config.toml
num_hidden_layers = 10
hidden_size = 256
num_attention_heads = 4
num_key_value_heads = 1
head_dim = 64
intermediate_size = 704
vocab_size = 8192
hidden_act = "swiglu"
norm = "rmsnorm"
norm_place = "pre"
norm_eps = 1e-05
positions = "rope"
rope_theta = 10000.0
rope_fraction = 1.0
qk_norm = true
attn_scale = 0.125
bias = "none"
tie_word_embeddings = false
parallel_block = false
init = "trunc"
init_std_qkv = 0.0263
init_std_o = 0.0
init_std_up = 0.0263
init_std_down = 0.0
optimizer = "adamw"
learning_rate = 0.0012
lr_mult_o = 0.877
lr_mult_up = 1.06
beta1 = 0.9
beta2 = 0.99
lr_head = 0.00273
warmup_steps = 283
schedule = "wsd"
decay_fraction = 0.7
decay_shape = "pow"
final_lr_fraction = 0.1
batch_tokens = [8192, 16384, 32768]
max_seq_len = 512
doc_mask = true
train_tokens = 213300000
max_steps = 12694
dataset = "wikipedia_en"
MLP neurons of a small language model. Each row is named by its layer, matrix (gate and up: input weights) and neuron, and shows model dimensions 0-255. Each number is 128 + 32 x the weight over its row's rms, rounded and kept within 0 to 255. Numbers have three digits each. A neuron's up and down rows have the sign that makes its largest values positive.
After each neuron's rows, "fires after" lists the tokens most often just before its 100 highest values on Wikipedia text that the model never trained on.

L4.gate521:118115140131084186125148125117143114139119158077103157148162170096143169136152110066146153142162157111115123153182154089107163101127160118097169169115072206116084097111162063158137108171108211148111121140073067144179124162138121175116152130128113116183104118153119118145082126122117118163117158128165123132167124126129060218146135131069101152096084140158082166178107122119093160039125156124076151115159143119093140115152143141161097129141101089098214194175138114105107128148126131100181138082211153171104151109072139065142142167121138138124079138192098103080147095174120190128151144157136151141120110170112177163078107159099136135114162130115123045135143156100108140143118145107191110095130155165144152105116133131122067089090145155120132144136171123065118125065085131
L4.up521:146162128153114090087128140112067112094076112152108120157161104106119144095110127118124084174081103154205106090144114119077123120105068113092110165126109113064129128062174097121142093180120191111072114100106059104106121096140136139132121179112115179185167055160106126175109117130157139156161185138143112128156080172139130141143142167074198109058149185079108161059145070086125171154112169152130147119093100099126121108131092115154126149143131140123091162093123084128150206137123139105110153160128146166148059115107111126155186158154142129129105212144122111097105096136120114123064153152116135180128119144144141119092121111133082147126149135129129078173115139124166150181111142120118083161111160120107067140171118167098111095131149130136202117132172083120064052134141222
fires after: "2", "1", ".", " "

L4.gate305:117123116124128154110168137099122095139087149106132171125122148094176092139149122115098091152127149126163138150084120134078151112052128070115072123181076165136073134124083060128119125115200123148128119145086167200049140171143150177166179130137106052151120109116129137164092102142203133105135138143120124130178086162123108101136120172087169140142090075168134184153082089074128149118128159205146109147127113087130046075113157151159106080116104121109164119103140155114176161120141159089118124126131190146115182172138152122085144193101151099133164144137142173098131136098120143106115178154124145172158139170184118089125184156129114101094140128109134135097172177122126108173106129138130089180150166118144094101187152122163056139126096099128138116107144045047137113099140054
L4.up305:119134126148169101139154127080121135086110141202060135234104146146124105083131151128160116154142076071139102090145103113147152156093102152144149170079106176181111131134087137153150096123068162117132136110142167132150112103110140156123108166104100092100148114088115111116139078119101131115126118188178135148115108129109168069111082101098129153066124106134099128089151163153143144063040185106171163124105101137198148082150077106125119179115124084102125108096170120098104137100123139171125148108178108128105086157076130174148150059163116141096082187145183144169134116125125138113105139147069082036112144076081110140045146095138124160191105105120138117094147158121145111131168064119152141150108130099136137118217143109075093131063139117162145111156099101141185099099127134
fires after: "\n"

L3.gate109:060081103119155107126144132101209142122088157159079086128156181154138169135111157078095075184137134107093093119101074142108143137108127056129127140152101134038125126136079095112118100084143115132138138181106145153123131147170106137135133088123092129154103157094072157126130092130126152146118135154131164154101110195136165140122153093184165145112102153136092123127133156134144135113183132125167115128114151079140158153101141076242103153134155078154128137141151165077117177141132117091114157172146155094127109154114118177068124192180205160101081119133127149116103096119131160199124201120122102195096098122109142095130184103141147106122160127156162109075162144135116113175180119141178156115083118122161139089167108145117149120085092062074154082148148110155190135196142053
L3.up109:152110122119129145137113192067176184095140138064163179118069123108135153127117099149123130057141142134116155070162117092098107046128111143117035150133089086118119120142034086156136136108091138123121127135111179144138149115126131117108082158134123186080121151114080188111130150131119108106139103100116139178120126118120150093056096129140153137124135143105140137119141190091100095111132148143145089163115065123140099151122124100153178104126127143169117047124128121134211198122144072143123205122148159127110180137182131139099143135155173136069111109181153132174108153131125082093120130117155152160118112186132148133103164136158162130105108140111149085074189123091060100061170106114153099138137122128185090170143181110164123147125088056181192175115166104104097106154178140
fires after: "\n", " (", ":"

L3.gate221:151184140115137154133144092163099130147152146067118155155155144151110154097149156078148119096126147158160103105101138137170127097080115097070069109112065110104121109092120106181102135126099133093105078105096114066119143087101151135113098142176101127151137110152128174138055155098139115103139127112169077167135171136107136094127156115124162132051105169143216103097129169108105116195160113156140166118176159101148123186129121127139086105132149147138161141087098102063074136099165102114182093138140148123155125096127113187161119112174083122091145159116130117165140063140113184094141122128136149183145119168134096150063105103114184117134099114126043100068112150149111104055145090143145130068128058135161163152181123164048131066079114113164085122082114089100214102098128114
L3.up221:129103092101132132201164100132094127140181133104109121141171091129099105083138110116131178133107184163148115128203098105167122156165177091129081090128186162175090146180174138144163157121173128133107118190124093115158160158146141120121157174087150085097102131120195185113117164125128111142114084149154145123101122152148084063167011117173141129131125121085121123150115152140119143086156157087152176114142087121108122086122174168127135117153177120140169149138158166191135161118150120141123127109141180135160160095092063160099140156105136134117127122129137163153114079036050109072143081157088143145105099101149118091091099158128071055159127072142117127132117081176103173152149156124201104152117115120195158151123136110083161119134117142097099078102156146189158061113150134
fires after: "1", "2", "0", "3", "8", "6"

L4.gate493:138085113136153145223137090106114081167192124109136104136157109082161109116180167167149110122099148144175121168094124081091116161139089126091116108105140199093086158145189098169207115145110124192126125112157113172151074154138126078121116120150134134130178120143139094117061109102148115145154153178163132153088102131115139147097182078105111141147141130145157160129092124131107175135141101136092103168114130107135175058190114158142089117084152166132206192117116179152117139126144160159133088070181123144099094149141122094119142187083088097147148149139115160123128151126083073072134180136137138103094141156161167144102140169148093121160131118144141124108115095137069058161160152097141082097140165101116161142212147134082098157142096146068133124094227050118147118091129129
L4.up493:108147071131135086106149154174051115154112125139163086124151048100094127162124202175053156104109089110176165128196129175166107154128079184076118139151206128079114076120122098113123124175183131118160140122177108143117145094175079107135090151140118149164135098140158168154100107111144114107123132148134132159117148144121139170113129108116131103101142128124145163182125098140135125098185132099140106108166102165123147142103102132116206058094180111149155128092106138117058131129156150146130148191146117128106188118103124133146192159080077132139119139184173143097092136109124097179102111135133107200145088116127125080080051177070163122106132136170114147165055122156119099154109133167150063162096164114124149117138134109179164102172097127121123095139163122104141116209193177
fires after: "1", " ", "==", " ("

L3.gate142:122164154129098121164147092065180137137201157147106147158078102130091139104129113144090173095086126122063144147115106123087135127144152119133122133166105122111129148107113180084081112014117178154162145133122113130135134131136148139106188103111153104130091137131164082159151177120118124080141062116125130162121142080170118118128116124165141147131118114125075075151101166126145111041171110091089113106150148111093088159173128113174157116049166077191137161147114200110149140108149145145122082172157165132101133091122084128133153153133140114097127106084119159151130135079103103107139123157172138204126167171101130136167144102146188135159062126168145174091161052147066174157180158176127147124105179129090085160147120127198157134126141148138133140150098188117204143103048092
L3.up142:183139148121124143155175103163108142113121154147119136126105168125116115163088148153084192114118115100060125092135141072151143216153184132130095142086112183133082096127136121048118134112143141079146151156138175162166140120147176134129121112123159100186076107101127126066150186135084117124085088100171147093164069055137108137143089154130142115122160127143149093125125161103157085128068133153045155114145161140106151087161145156143089152153115146115118255153147165099089086130123103149110099163100145105101134104108150143103168141110132104111191109139119126143157193115062114141131106162169150166152172141105167190134138146099079087120109116139142142120112103083139106166107087110185119135091128079180172177162128182080155169142162137184092096078106141101176083103113127
fires after: " the", " The", "'", "The", "°"

L2.gate413:157168136133128138142137123143095136137096163082086156163179073131174165119119120078137080093119111098118164078114139142104097122092121100109094179091124169091040157120081074129148123098124121105102119102161099071109147082092116183148082087101111114107177141163168097110185102092180129192149107136132091124112143131163120084116123173171102120143103102160170170134125127105147115171162122135092110088150124109062119155155200108120137137136085115119119132029115108109111101068148131140083094122090107079173115188187144189131116137088149119132154116144091150127100158106147157137134150061176131151097120092087107207048193134100138126065109114155125107133135113121174113117148143124245121090092196158146186098155120129115158122137128169140093141081136086128091102139116124
L2.up413:121092129110128068125137095139114118150099106065137143116197042157162113134134105096062082083061137063084158089125182187068147079118160094093143157142146120115141110145092106118103094135121121143138112043146056128132106094114175157126125119101145104083171163153109171140112068110133092165130112189101139114120120142140115117152140138160072096139152125126140101080107140129102144067187144144117100157118166117142064167150130124141135137190138129138157111113142098139069051076106141129136158150152130131151155169142132206140099150118125119147112108200037098141079139076105176163148110048112136112119121095069129139162141120104105096117085120128168101146221099159157146160162089159197087122129132104108142150136144189118152122177105151138129176149127106140095080123094148
fires after: "3", "2", "6", "4", "7"

L4.gate332:169106151111149127177130141141114123137145172160068145098129119105146092125108134130139144127114136101069104093110131155130148099142188202150109147107125127104070112121179131160148098079211117174142075186093138117188143134109084181154175144116196085104116149118103107195130071141094104127141181186181137156078141157080100095195150153115068122159160095147120114094107196117096078097074128133027126126142154096154124186194154134101215135161118130130103170127127147151166108140140120109086131115101136120128164144176134082107110079156163143143146102071071138103143153095121139173135117150102123122107154094097131191106168155124067106132101112140122093167102134160146105103070087196137083129116114128171132128135072118170163120133143153124137106065130114196095099146128078
L4.up332:114143102112161098121161106118104192146139110178119124147123167122050101188099170129128119188158166101140103112163116145190132147151135109114086138132149095166142122115156110146076164138125163159156130103091073146139107111120088094145171147104105088185099136095130089125113121127141145125176112216070183081170153118134200116080154145142083095097123116122093109162100115111168143093107084127143081143095142088098109034125143128118111148150109063050147233190072140070125160168162114125150114144157163086121100191109090100111111103114100139144207172124186129152106140242106133134099123119162090143120160130085105116154152154145111116112134117130158095143151083130102134190108104117152192097151172096117108137134131096110149087141154165151105101124131170091126137093128170
fires after: " the", " to", " would", "al"

L4.gate155:143160125122132169157146115112118146151128111114176160073142096110095134226112097156090037147192132109116177169100125094178134144103086109129116160100133117150104144066135097164119065149132127104161165181115150131097140037138177154132128140154154078109141083107164123118118094114181106089114066111123131145115136123159119061138104094091110085206187179145140058113098086150138168135125133195139133170118153115122083073077130108148162160112155157147104139104174135165155083131160116097111075142123128118083158111110159125140114075180108151147122107096157168131062162135143138126095138148080097160117175145149151136082113180144126120142152094141134096162154139149128108143169076113108154126150135119153064117171113162114158068072147155146175030144135047126158146105180109
L4.up155:073158117068035154116092145147127148177063132097109140104156144067090113172112144080129178116100140122096180126114133137069131079113121103138141081140148138112174157137134076144094087160068106070143129112129132166192128132140095107160100158113096131107111119123051143087180107171053139097166133113135123175089129123163120186192189181117130137109118125133173104141062161100122121085108079145125095131080162110136160100066107150105198106138116097114145141163111152154204098138141140125110084174119136116152121091128113136139125067119107125121168127133128183113090147150105129199115125100080160110235198171158150176103146156151102145187128095101151148118093164120106138142139130097089126080105111111151150153152160109133163131112131070131127092183138074125200133132125121
fires after: ",", " km", "9", "6", "1"

L4.gate579:125135136124113129141125094164122129146131158071094138132124161129137113144162093121116147129161137136173146129145113178042123149126087125125141138184097145117122119084184081167135149115116090146084121137165104179153138140148140067084192190147141114139085126162165149091138069132086091118112109132115080142160135124125173155164171109147147132116110162150164141112161120114123167144129052106136178102081147040107071135101092154136151138175201083155146224136110091171141129081161124170170107127187091141114095162076153118151094133115130139208164122094105118129146115144116095134152122131140199030162154194168111148112061084131151095158168120079135148156092176067147160118170217122171136127081139120133113140149124123083154107114120105104092150166186124118191157154165114
L4.up579:146144156124130131100108156101168118073172146158129119078131076107071226095125137125062157153098150114172163155161170158100138215091050037089084168164109158120131095151123141113110166083209111158106119143157130055157125122102093135091119062112147054157142133134140186099096120106164140175103076147087134174154142145164107069134129168149081161053117111198119040145122111115158099061183151116161129090103152135145092150090115096121154120154149169124090146106121163105141136135134121110146117099171069068123113101141107113141115159121147085141168115090122127106133120096147114123114118117144123158109102119135108129095159119149180099111150124090120117128124119194095078116110114167170152125093138134138148103181127105055096104130115170143162137088206112140150114127102093
fires after: "1", " ", "\""

L2.gate210:139131186139146142075176137180138175150097125203100139145158104131059174126152137059151087156118128090147106147107151177081155131101127161125099112147147127186108134115120181097122133106156088140186135063123072141115130111149155115117101095151095127132078129164109078142157167135167121135133174100091132107128135172122028099141096159116099116160155110176150082100159087060115109086118106168163109164129134096148149068126107136105089127113116067097149166152099144096167136127154109193151100138147172103173130077103135173179138091094183148198167119157147135099143160168140135148150160100156094139151163108157070197171194138153115113144177137121112117091148100135157151109096140106150103108125156123081137070121097110105147090141098158217143082157165128101170070129206084
L2.up210:129119191141125118050170147175142197134112127181112143166133121112083148116137152059140087163120146094137118111101142196101169101127148165094121105135137106191079151130141143079121126095147103131166123063099070133102114129128172139132107083132099107094060122135131072129158133133194101130121175105096122129125128188115037103146106139118098109170152117170158091079153085044128116112123107178173094113132142099149136050120092101112099125145121068105166137146115149087173171126165109159153087137153170128146140079074148164184148117092185141208182115168129105106122140189152100150116163097169117132142165113143086178138187113137119129151192166140136113113152132110155146100099126078148110108122148100112137087133078114110160087144095132189162083174158131134169065129197104
fires after: " to", " can", " would"

L2.gate65:109158135140120133162096119151122119102142096151153116188075144120121175130130165111066105127100102182125097155166180045105160129148091178173130108131130137078152093129197089195122157093099224126068123113067139135124084085135142109214155091078126075211109110144132094106109127159162132158080100136132154151093112129141121149089094177148145149109116143175142064124197116139099169135111141167147089145148145130101105106125149122099139146103169101086166153094123099128125153209130153134162105167126102111133101165111156117147125140140218098081143118136084174159107131123122153140123138124211156081140183147143114133133189125124161148142138164148131177182159146166121136144089118141133150100115142058172036144155113126166138119124150139170068084095126095190135130157137173
L2.up65:124141130113116071116161104093053152171105172173167107174064232177134132191139130139104132152152158068068139128128134118089151044129124143160146157115073109122149080169201120158161142092070150102132131095069180170133121101146142126177171121088225127145116118142137099133146052139155128135113079175144124167142118132113111136148114172122124096145104106147090078131155114113188143124105133162106111104128139131084097065172173169133185210078134148108126163158130118186138182127121107131151098112154148126078129133091119175121148129138113136107160103128103152095153066132130127175144116123151112102142176090140195180134097111107076115112139152130137118188139098067078175126096097131123109148129157162114115186140128176153112133194175127156080134145158162180126125140126138
fires after: " the", " The", ",", "7"

L3.gate372:109137158112122126170168132103084176085136150148130185102105105133058112107147140089111136097164108079059128112080129072104111116133106114170100198094161128077091122176090097107122198121111194123114162161115100159097109168108133098152159133189157124139072077138112224141171178144139137094098060146155132136082137096121162173108102174156132153088050054138139167159166159114151099089115094107126129176101127128149120115154145164159147097157173054161108182126142098167132132095150120184125093115113161096128133129135098104110145126096181056156143143130097127158118061073193051106142095135205134120107115153148109160108153158130118126187134137176163104060166135127113093119148143105090127181109152124088136136160118145125177107151123113106123178116119173132087107154129124
L3.up372:151121112106132101148174105039095139133151113111109185127151157107057144095127127088138209097158059138129159210129127127111133102091140116140168150165166082178109128153152082127096153096130134079127120153085135198135120108123077151164107089178144115143115113117048091133134086103153139109152079046115110144061107161099141135121094142177145168075124142132075110145146154087142095090110150123101147116143161126129090112070087178179162115159167106177147099187161103126160154066137137163119100137101112154143153063153112165158133099150085120116128098100134106142102142095132087131067094114174134109146167124101125136150099117187160141140121100135128138129118177132067187155120211108121146108127154113210148125179139145203144106150181129138088098094127155178140145190094081
fires after: " the", "\n", " video", "The", "4", " The"

L2.gate305:158151115081112023113129169100120132115162128138124123213102095123107081135159143096150102179123098139053186146117148183100201160110146128147128182039112163124038159113146107098124119103126111124124098185173147142179094076118090118141151094126187140083128149159116074161074138150136113119102133144141137102085130047099203178103101208128202110112180127137123155158130098100165147153075130179112106206135171108097138105123109168127105146081145184102143136104119094139118140128148141154115125176085163155137105145096121089070161117131163111112176162096106152155122122145103096151129180143159122118135105114129121154093099082116132089106099167130141135156106141124089193113143152185110092107146159115118124159110132082132106154134084135099147112114100094088161155068110061
L2.up305:162138130140130174128153109142194076087160123129174078126085125142149082134087144124112105151128139114183152069192134166133126056135153162124063140078136103147071141097101117141110107129124153204107066139113134071189147110096120143133101080117117100118141168107148101096097149146078103145095070145106113112106096147146193118095145099095087149118134118157135100162131143115150118130104167077146162103158143112097192110142171137146130118094106153114121208134166137122067108166172102054119104121121111159102106112135124136140157092075117130096153144092215076126077103161077182123176146161147125166126106116119100092111096097138152050119125120146163113085107133110045125111168107179080151076135157204203117134130114080131133080119090188167107166157117088076129101115149170
fires after: ",", " the", " |", "5", " "

L3.gate12:125139190127117135084184168143116153116166142136149143084088143159086140121103116122108076124049087132142158097150126168089105092133113124064091169114081184082073084080101131118141156117211102140146108104204107114153115170140086141106167122202129130113170143126201126127099168105214101105130128107133122163152145114138189084087128125151113122117121178072127148125165017100069105106125121154152105123134095137128123139127137109166167136134047159174110135092155133108135192143129124092112149124106113101146119179151142128154095153121117061151125152120162102122134100077138155106151129094165112170087058144161124171089145125109130131121122120116155116090172148182106132111081141137112139136085175181066086097168126101124185097100144178177177177177163096102157117120075102
L3.up12:094065097124131118078124093139153077117111127086156130092116128072113158069101134140163109141160167163146127066078125120115195092132155109130156157192145118133106121124058146192191116153103123163095185137148193172100158143133093219131088087112128076159167125090111094133081160160129164086101132111096167096086107161138125073115172095112163134130186199138059095124160148189163110137124183211162144106121128092154131090115187127118129120147158128120120148086163134078096161099135095130176096101107163061133131109150098147128131099135115089103108119148126126146099127136067118076150142135123181091101057128124117166113130058100121150145146102135117039168061090180148051159118134132164157094123129122132113136140132128100133144117122052126128113099137119122115089116099107
fires after: "\n", " ("

L4.gate611:135147082135150221183150150078181172150170120137109124108086069122182104117058149097129095132113153134141107101126131184110148122086076166139090180173099124108110131145100157103148073116182162179164185112100167120073112101126173131089155091132157099120152138158171136119075177123228111109125057128161074196130133147144096093099147090158101142106130166066110144109113118063135154104163142155145115178085078168111113150152129100149178063093119178134081071141163159094147126110151153140147116120103163145161184146098122128095105112137172125116140189119172100148163135142126141068146118095150086145126102145134134078126098133155135088160124133102153058107155138108132131079146089153131076141073214133131161132132120175113139104189153160160109135119154091104155102141085119
L4.up611:126110157170148142152160089164109160144132143176088139131110163114143060122147182129137119208117164103151096196164125134149090157149173096092196132075135097120137174144147139089149104152121122142177068095175131168139092169147118130096154100127126156196178136196158070097150071112135106074118108137123083142138105150088114101155073157118110176124113147119115151052150097166159176131094156143102105056171167077134125135111108098108071118165127066093143105159164077103086127078164134173092087104143148137133076171097158161141132129142119109191109174098140170122115163126190103135165204130128112128103123162134051132116153072113108170080203138101198106086145133132136084128131148172155168178081112096126077155131082161153115120119126105115117117161095132130124104148145102
fires after: "\n"

L3.gate145:140083117139109146201118075074112101162093136136097123121118138087169094123143160131106100113077163135098150187135186145143142079137100112150154149203137155124105154149139116135160136210168153150106109123079188097169165147140115184158164121128102102072085128103121065081104150144114092195201175130133111192150102115166099126141082123135128158162089089117140139124130146148112139069141060191132127147111181088147082128114100077102104078100122131119120106166144199107103162125160139102142134132177191154083086081147088133089186092100180143141178109186147136132130080167157118121136120153160118186129125123141134162120097115144109118105169110082093108074099154123175070132099069096120125140164162109087120135197142121156117121132171081142157131098151194106083122137066076
L3.up145:186081110137103111139161155138119141150132133077185120170081133173114134130140123101140155138134165150118092078126111122089143136164185104135138130125145118107090088108191045111107138096112118118076198095217158132130135123114112114130137175184090061123113130141090108170121121149163120129102148160132133152133153124119120125058121140068155149099111129194117057105142110083139155136083163121068102151084079191132120089158185078164107096139036105122159109111183164129166179145090113104164150097141175099103146195113097170112124176091103080152175099158164046134147130154136193127078195101171149143154029135136095125163163160106090139132141118159124110114198098114113125172118126156131151166134128115112092117118134125156154162159124129168164102172107123124155174096143124
fires after: "\n", "-", " (", " his", " the"

L4.gate270:145187121152133170206165064127139136138116171130072133079075194154075140117137144104124137134138191192076079166131127073113126085156117157112139155130103178137111110167178171122130134104124174174082094112126064169131100065116143102124191118111178145156147165120111108146194156158116087139122115147192165178156139155100113097141157131157121173128128123140103119120116125183113115130077123120159150192100159075147065173128077154109165115110112170132097099114125178085179125163168125032104073096107149101138187181115183130117142115083143165121157141118098137151169137139134172120128159137150141107090121179102166107177167149156085107129105198126135109115088169094170107132132075132163110149136128151128166107186104090174145078122151106138099157102187169129137146146079150
L4.up270:108087153137166130122132148092181098135168151134166101149069142138141129220131130142108077049133163208145143149158105062127101126138149158144154126123124079112105096108123155123143146113147160199138142154138078139167126113130103173131153157154079196132099093095149159130115107163095130164151161119155128187118056139154154078144123144097104113121091105087178084072167094177126076098128131090098179105137131062140158149095137100093174166102094140139128105158166108133057190126136088120072091111135097111160138168126130116107125128138162083171121073123121108147140112105119166083136108112170131135092104110177118117160143155160164169150160103141181176120214145158198158168207115152150085139101114119123086082125105119139175100079196082128116142134164085128143191078121150
fires after: " the", "2", "9", "8", "7"

L3.gate637:155177091125153131099128162081076116195107108178056146144103168230112102094157109124139117173053166106141084151093172099111113117137129101098118147181141151154118121120132120114135097138139127121112112130116109139112183122127138104049166106099134177134101109124127133077163102062196149133144104146185096170124137155123090146034122146135101104051023117167120096139132120100123143150135069100102139090134168136130102139095093091126090138129125085143119103105101076148118128168185136108157131106172161149131133145033140085153144131090124140113122132110113147135116137140131183112157094111116106092116084205129135150083099112134109084136097124128095118048093066112112127142186107105178169157182111159124126155137143050131105143161146139161112176140145142189093143102066170
L3.up637:130185063107110165104145136082084121131081074173040141141091131193084126133078126117143104163093111130100131143108165087078139128151147158092118172144161165153106114107142064141127096131173150130131119164104112155108161125145116110083195082110133147162118123125113121069149118071171142151146094181195095133134105136120056111073139132141134076052032126119114144112175114089127149143144076145156107081115149117119082152113107116083104150154108058101137143082112126152124118151162140070145115125093174157076100181035137101166144135113150116066128120091123141107085163117137134097116105094126107128124150179127115142074119111140113106164114099124094131042126060126094127158145045104171158094201136154155140158176136096104127103120117122188112137159140149153134123095086174
fires after: "2", "0", "5", "8", "1"

L3.gate595:125127072120096054154172122135170182138111136131138179167116138131101108126209115140137084120120146103025125101104120157136098105106156136126139101126152151115122104160122169120116067110093144132083146094101107120152055101113115167184080129161093172141161152182157106186144170146117156085126120166177104105141156135121102127140113106124134132194109137117146131096134174100118138147093147195090118141132142161157167076130102130119075137125148111106090198089113130184112149156130154101157138122189116155144164129165147129135133145170121131088104157094118075210123155108133134120106189141170136155155088149110095211095138113178121157045153106157132078146105129112120091189116126130170065136103110117043169115128121216182108142197103146123183153092122104091135114170187089
L3.up595:125169158095115185077143150081115099142119110104166128140099119094121138111150110109074136148149206153158112109103116135130104079196122140151124133081130099134119126138117090170171132116148121183084103157139094123112141160138152108105137094167116128151174102126131135103134196138136149179161137132135142147165108097090144099132099101079214146125104117090103095103155061099188050155150134156142089119149145166132187132086106104154098134158143115152139148141145082130138112149124135116144142187156147181212115133138161115167118186157150113087126146161124174120156109109188132177184124164148175114102097142165176196109223051087172152127190122146183121108129110123087145090081170126116125087176168205200052155134165099188121158129143104165140174145132179140137127125154160
fires after: ","

L4.gate163:088132114147104099190130153119137122130116138205107150073135103129088118129118152186093086153099129121128106152110106137163103092139097121134094201184161207159106134122119136103133113077122107154145064187176131148138150129105210108106158147172117197135166131148174168111139177153187135094132105176164101155119095144116132012122093162139103158139069081214146140085109104137152127111084115186159148126161136121121139181187101152162133165095131185156076191100177138204143131159153168115090090106090107153128172205075189149110136087097161123125164163091103146138127175180131190061160121096117161126125136147105110145134147101133105104144148130104139113121114110176145097142174070114118109125140173150096159116131131129183146098096163126132127123120139085117134135088139132
L4.up163:128126136074153139139122128088095113123110156093089156132143125139114131138160101067117191125105158142184080136065145147098110190071145151110155042135142117169225139116093138161146142159137147108169144110128122092086141119139166115127124071098152079129157114142140121150110064109146093112190178130119133163164099095158119123140080215184125099133070129115191110181124059063129125141133156137059094114097125089101131170029128139147121130149125123107158000127146081092172109113101137120103111120153162129142120139117114059142116120119138140138109114154111145125158109109200108139088081132141060081169153134155122091149126102088141131144079119124134146135202143125118110157171168141154142116169123107064126129136095095091109209138101155154121150151120125107099141086129163
fires after: "8", "7", "0", "9", "6", "1"

L2.gate300:024178157131163128091098144124139114106111160078137143133119158144158131165110118116092135145085125178108139160151130165110109120119122120129106171152124174133097138119153118136173089152072155109087160131107116092079093166107078113130088098115090107162097134134161174143155132164149141137147075127133067153132143171115160079089118160143047115125148129181130122125154111115148112139144139163163138132080123154084148135155089116216123150090097167173156153170145120142161102104113180054133131148152166162153163138091187129059177097097168105108081118146144053164149085172123110159144124131129165185168103195149108206085203180145143130201179147191120121136117132115145108137161066151134109177152121165034134159167107141160125068127164095142170139145145114141129155100098089
L2.up300:089166172152179118112114135134148156106055097146156173132129116149136156110100120120086089138175107091148121147113108145104137125066134115130075169086079109123105146125137094104117111152167061114085130165092121116152141160176123169208076106108093112108144125117134166103090162195122139178145134127154086121141107156121168148128138164153116082129128102164067229091186074090158135122134101139152128101088096129133157145136151143178166130087112150135108127122137154181156160129086191067115117192115163157184212101120129142128121123132155115145125135081159107091138135147131100171114100169124156246139141176143095155098185136129170094153161198126150098054159148099199076151149050099145132106138101166054139112114118142119140126122138145201151157104138161146126127114126137
fires after: ",", "9", " |", " in", " to"

L4.gate627:098115117076119107161179135178124117141127129101076064117117125135154147102090126137133128133055154169200133096061125146125109134137034147140123130102107156082054143139102142072123093139104184146038151190141129072107142115142178132107160132131135170083086131085140148122106178103164106144126132162140056168133116083129153107089153100128126135059108157097117144157140075146086172097130131106131144145158171123103136128150121063120068131096152147188104107073107146170145138100130167118107172089146205123110147153095127115137145181135134077123104140184111137137142129135168194077140118135136104113104079112143166136101109096123112152147156110192077073096127193142097127109213060099181136135174171105098079121160135118119141147126118153091153149137146081070097189116082134
L4.up627:174099094140141099129152094168170132077086067154139149090127121106080126112161140132180189104148129097117143167139133124150146125102192099107126111092094132099133110135166157128128120131093128096175136118160109126130158137140126215140084145119105132110166115112084132073132077110155100156125150142156131097142087140167080121167067155119162129128141136131065100142134112081099100164153147119101169082064157122147153068094154074047119140153149183093198080172088110167091100147160126166162090110097101162114075127214092136072120061148116157163115145111103060100125123141140124081156158138096091067128133151183133168097099217137086142055150114112123143131119154143116109091155099111027168124093102131075104121140099078111118129084077148096124117124097157148125120068107108
fires after: ".", "2", "8", "1", "0"

L3.gate182:090141145103110152158118143075073097196095134175155188123093139098101146099114155156098109122103177137090180153079150190118179146133056133098044156085122146075133131111131128065144150075166097145088134156213083097104117105129105125138113139115167129107152147143180168114178160114140101126087180126164109144082155146070101113179145097139100141157173061124114134136077158127095063154173117151077086101104112130173126125141162114199105143118150136121128185072160150127135104164154090119094108144192065123181133123066141125074128105114117100189130127131145113143162141132121123126104091091125164135126133151154144181101146106198098151071186133152161169147109134122204121103121205140157092098067159128118083172135103119117166101145134106099127160093159124102100128090109129
L3.up182:102109097174048071120112121155099087178109152098139111112105126129061134004077139168083140146145128104087152145111126123175115121100163133138125139094070139113110155116089037113123081124171098153112108142111144091141133193143117140117159125121157092117145150132139133152107099179119086134062099189162127179123129110135103090109124118125104149118141145144102118108059163134064138062110120104144191112090109103148162131150134143104111140141120106158130151126184121122164155178165123087134111112163155121179128134180110109133125230117142097098133096123185129134145125138123161173113133112144091191082143144125146140130067174127063128106137197101154185121068105165158099093123080095107124129104168131111096164125152108109114149214186159092189173110110166126087082073105151
fires after: "1", "0", "2", "3", "5", "9"

L3.gate191:105135197119172106106159135156075133094118110164112151108137148150115100117117147156096110125118072147118105208139088196167130136144128148148092157167124165147122172112111131124202148182157103125145149160174093114145151137118044110119091093134113118188105178086098081102091123137086135113142132150160130136102124183137196133112113136112151123080112127109101154112172110118107092124164164144124112024117103117171161120104114219076127119126101115155144160092132081165129144164122165028082127136113133170124099180099117140118127061139161190166066121103125159105171152171167106143123144143101133199164120152105177141091158066150148146157157118152175101153112099080155064104091095062122136083155154143083077151146104108174175171077086076156117138156127115148135116102147113
L3.up191:103107151147233180132098132098137118137114143136084102108118104151135141142145131144100109123161129180145125173091147056121191151080128064167098133106150069113097154110156190121098122114182139097121152129160152044123166162129194145210159150162135090124110142106070158162138148083111109153122124151112109190195086133126158200127082105150128137122158068117089138110129122089094110148128143107116139140103157139133135156156092110188142144110082132161084129187161136128166132147123176057067105133133126189160145139141168140097127126068145136114141022091196105111111099117165148151127109123152174151094112111054170099164165120156112115158116141119148100155149158107114101149196132099146156121140134111062079116129181070161120115137125154114129143140146092147186199129125090
fires after: ":", "0", " |", "|", ",", "Career"